config = dict(
    d_mlp=448,
    norm_place='pre',
    beta1=0.9,
    warmup_steps=562,
    schedule='wsd',
    final_lr_fraction=0.0,
    train_tokens=282000000,
)
MLP neurons of a small language model. Each row is named by its layer, matrix (down: output weights) and neuron, and shows model dimensions 0-223. Each number is 500 + 40 x the weight over its row's rms, rounded and kept within 0 to 999. Numbers have three digits each.
After each neuron's rows, "fires before" lists the tokens most often just after its 100 highest values on Wikipedia text that the model never trained on. A number after a token or word is its count.

L12.down55:497461524494530539434495541565548465504574542473546493514598499547450568468542505498468555503550503514507502510439542469484481540502500535529455472495514571429444500442600547519461532524494536589472493481460552462508527488425525463511465515527489525466399522427502531541536475485520424517481505430479489464511498532569522517500533556508489456557524569518450488451546523494530497542559485515450480542530535520461436510513393569543522479598484460500538502467456496507465523477505541543467533556467461499466646454580520463470521501531499527499491516490474461481440464432465535535490492550510526472452510489492462434514496484496481478550539466543472484445455443544509450504420
fires before: "h" 60, "ha" 7, " October" 4

L10.down169:500511504460478496574559541492482532530417574439539516453442427461481448508492496496564557465455551467477520493504492521479492501525433549482481547580512468471480607555536554493489565470562438572582490517475536517549458464506544428523494475552480515475446610455494483496543544526466499502444492480489558544500494467456507479516486520553436507515530533578452487505483509491448533523475513449518540532525482501551479455539481512559431474510495488447502422516438418431492529460459475633530519496555483520530439442509540584455516447467483510493453463461543527504543540479511473530488486486497548476515501532504538477535602543504514447497494513505502480412470558520517481546493
fires before: "or" 27, " p" 20, "sc" 4, " D" 4, "ord" 4

L10.down445:453431540485468510502496534481460521478526524478528570470457512424557532476516512405528506500474510478543501442433595528490533524561453494507504524541524471492512490452512539492534541490478544498479529525484471522519524498522560519564449583500507491582455535529427587527570595476514448514506509547555531532604415491495488525441436417519485532528493528458493490404512556511582472500524491479471451487453465475511468472530501451539441539476478473483508488520499486510512524561563488503502521461480490555526563463544528500451552461529531495468441505484522489539499527507464425510566547454504475513501432524526457450475539457610510491452604555595558468535454466516536507505511
fires before: " A" 21, " H" 20, "ic" 12

L13.down5:500534434523490546509576550500584502560482488515523547533563446570578490464507535507525477482525512509472452543472550487553513512501510574542485418435476505458452516487573482476478497533510498472514411505455516450465521559520503527516487502464516521485516520432471520515453435528525496505459524489576459527563516581495561486471505573471449490445444529540445524516494464484475504460560483509492417474506436539460464465462476583443544526468540505508472517409483461534441480480397419486489470512521519533466469531511483536510514526449406528486508460504470493456540443535464519502481579471466532421521434470503484559532454554570547567460553451565540447490526478491452506560499
fires before: "in" 28, "ine" 21, "ining" 10, "ck" 8, "vel" 4

L13.down350:536545507608509411472582559511480467503434506542501521506440459518412509533469515512465504465506538517502544564488467465530456498487557541501471538513508562455490490471530558452494536493556442529543440514516532489537507522460461446521550494502472422471475556479472503494448514437445476470515516523486496451550481499439433484484524436403520441556460463448397515488537530495538517538530488463536490449529483451470458462454525452502458498528509502471424463507459483454502492535469435470495477571530492595470545559602474594514522508547505493496612502520522422605499480453504475479496491498495503483476612472524469493522503540526506548493487456452474511527492565523513463506471
fires before: "te" 15, "ion" 13, "ial" 9, "ment" 7, "io" 6, "ime" 5

L11.down116:473500465490566520498519508532499506441463571462516556536500507493454490554492474452494518476511493494466517459572453475467408458508530536554526468548525500439518460434603464519489579491471461518500496405466526480516497491508464552445475514512540564525504487487432524555526532487466550510512538527471506538484546552530468475449460530444519578510526475530458471466450486521518453530551470494510490489473372486561571491485506475523476549477520517483530542428542490389600478455542464494544435519509470555534443545557440493474523540561479526531452506455472498419509559407497486569487485523481516520509511524532522490523570596516541464503566402489522527475451533517455531478524
fires before: "t" 43, "T" 11, "all" 5, "r" 4

L5.down370:588508474499479521548459595475466411556532496513541497470517492427549510404493478535455514522510551516577500520484510487494433495515444523504477468509491573515475512493591479448461445486524518500530575483456517500531502471444499476476467505431527510494486522493481466542479505518497482593477562580553384486470504588485557494509502462546495537471499459504465514476565413519511506506526570516569462470504504482520482528598487546542552461420440536550622474553522514476413486507520431516484502460458483570517516556511490525494535517484547520486486470529493529468517518557533528519465440481584597509518544525482500503503463509526498567505525510521554497467510446443479519523574
fires before: "h" 12, "g" 9, "st" 9, "ach" 9, "am" 8, "chn" 8

L13.down114:451493452543445543576500505542535430478520462472545554527480494450501491527480512527527531481512525509488543466513467526420446518494480504515464493556475438425512479484524445498486487438494418452515544393484492479460508532534492477439489470482485506484438440497455524521520521470470445502554500493446476534455592523446517539486427507549520546535531400511491480532558521476503453462458537518487574463448509531439455513480561459444553460504490512475487551426579516565469488559532476494528515567475573446496509493513545458565567435480428515588478482547406491558480492512464517510497564529531540529507503526563521536528484542435578538539527473517500568546464561433479472500482
fires before: "y" 62, "ies" 10

L9.down86:462527518443415518500496557519457491427574551485504498494536478550489539538572493465538412516507438510508571526509496406498458518487511517513552449484533482487472491533495492519504493538485433474483490496485487521564484512518467471537509559542435532452519502499505414467489565456512532496477491469427621519523566490498536526454498478540506551527492524533526485557565471545408449497607498506553520463471564536425502495522532474541545528548463508517476576429557532573444536561533521548513531476492550548509555473470565487459545468496509464522470521518477415492479535533459454534470542496455492501417554512527540508532559477518436461480522516507480573466531544470615480482478
fires before: ":" 40, "\n" 12, "==\n" 12, " |" 8, " ==\n" 4

L11.down7:476548509544466472497449472522533515530387495448552417478515527549513491547472467490510513450474478440496467513508463542516428492453497532457527552465510467506516416491490516398515410480555469511476541569552524469419552545513504530514502551482501483523555497497510477481455615530483474483478485539616544404516554420424545431500433505488511463462507536533510439489467505572441587536547563471479552508495479511494572447460469477511426485567509506502519513481565554461465514499498438529424448503504482504458526508497527487476536561469508538446492517515515451480463482516465525546458507526505446529466445562458526494519553511524491471473502460458501481472487526508386500521519
fires before: "ing" 24, "ard" 10, "ment" 9, "er" 7, "ion" 5

L9.down380:452531487429426533526477475524515514469508584509492470501514517508568442558519468513478462458497522501550551414492441460485467446471523547556492546510475486481557542578499437537512502554501453545517450494522528444466541490493514481467429562456476497530461523489484480475478539492406532543465558503473493406418545497510515528500430521533473489533544582537517537587473503517467420568508509499494499511500500429483518456435439562519502520498586528483530479419506490550548516515509446553452474429499488467489484490545478522492526524530516542534565519493462508481632446451488448478554474530497477459472462549515487514541521490416572507536545447470474495532437555424460541540516
fires before: "ation" 24, "ated" 19, "ations" 9, "ate" 7, "ies" 6, "j" 4

L12.down427:447424469577510518523538555497493479473469488407490566444561494478499539466470471447452488481510478498566488460501545460476541461546452492541442553533590499484463465488545514511463500478536532468521476557513503558503508484547502470607459423475549495546557532462502508532447491494457490495522519503500512478428517577513542443427478507486457492487427530524495499565497506470519544435584522547520516540492515473506519499572443494463529533450507520482438522428467515422500484511553479615532502503512539579498517483502615544565462548488529512525447508539520503510597515509540526570488460473498498510501523457566522548482468580542483558574478496553505441452502540481438518484537
fires before: "ent" 38, "ence" 14, "id" 14, "en" 9, " of" 6, "ing" 5

L3.down147:534578489495534440479502548482499454443492512439518505460604513524497484492526444514464527585505466469522519461488446483497441518502492431471485531446458515459492458515430503491577516487426525491536465497494463487495503430609552320451495537497581471503462568458490442509466535476518484521513482541533475565563548505461440512530508509536524498471538476555561525579490509520552536493458537492571495537508512532530500547483511458495470529521503503496521445481482467485466481491519551495489512592532465514470517445544471502535522523521481516477504547426580478542528521470462468462483521535507458497471476517463533457484515578525553488468562399507517547605459493555484550451432
fires before: " -" 42, " " 9, ":" 8, " Q" 5, " A" 4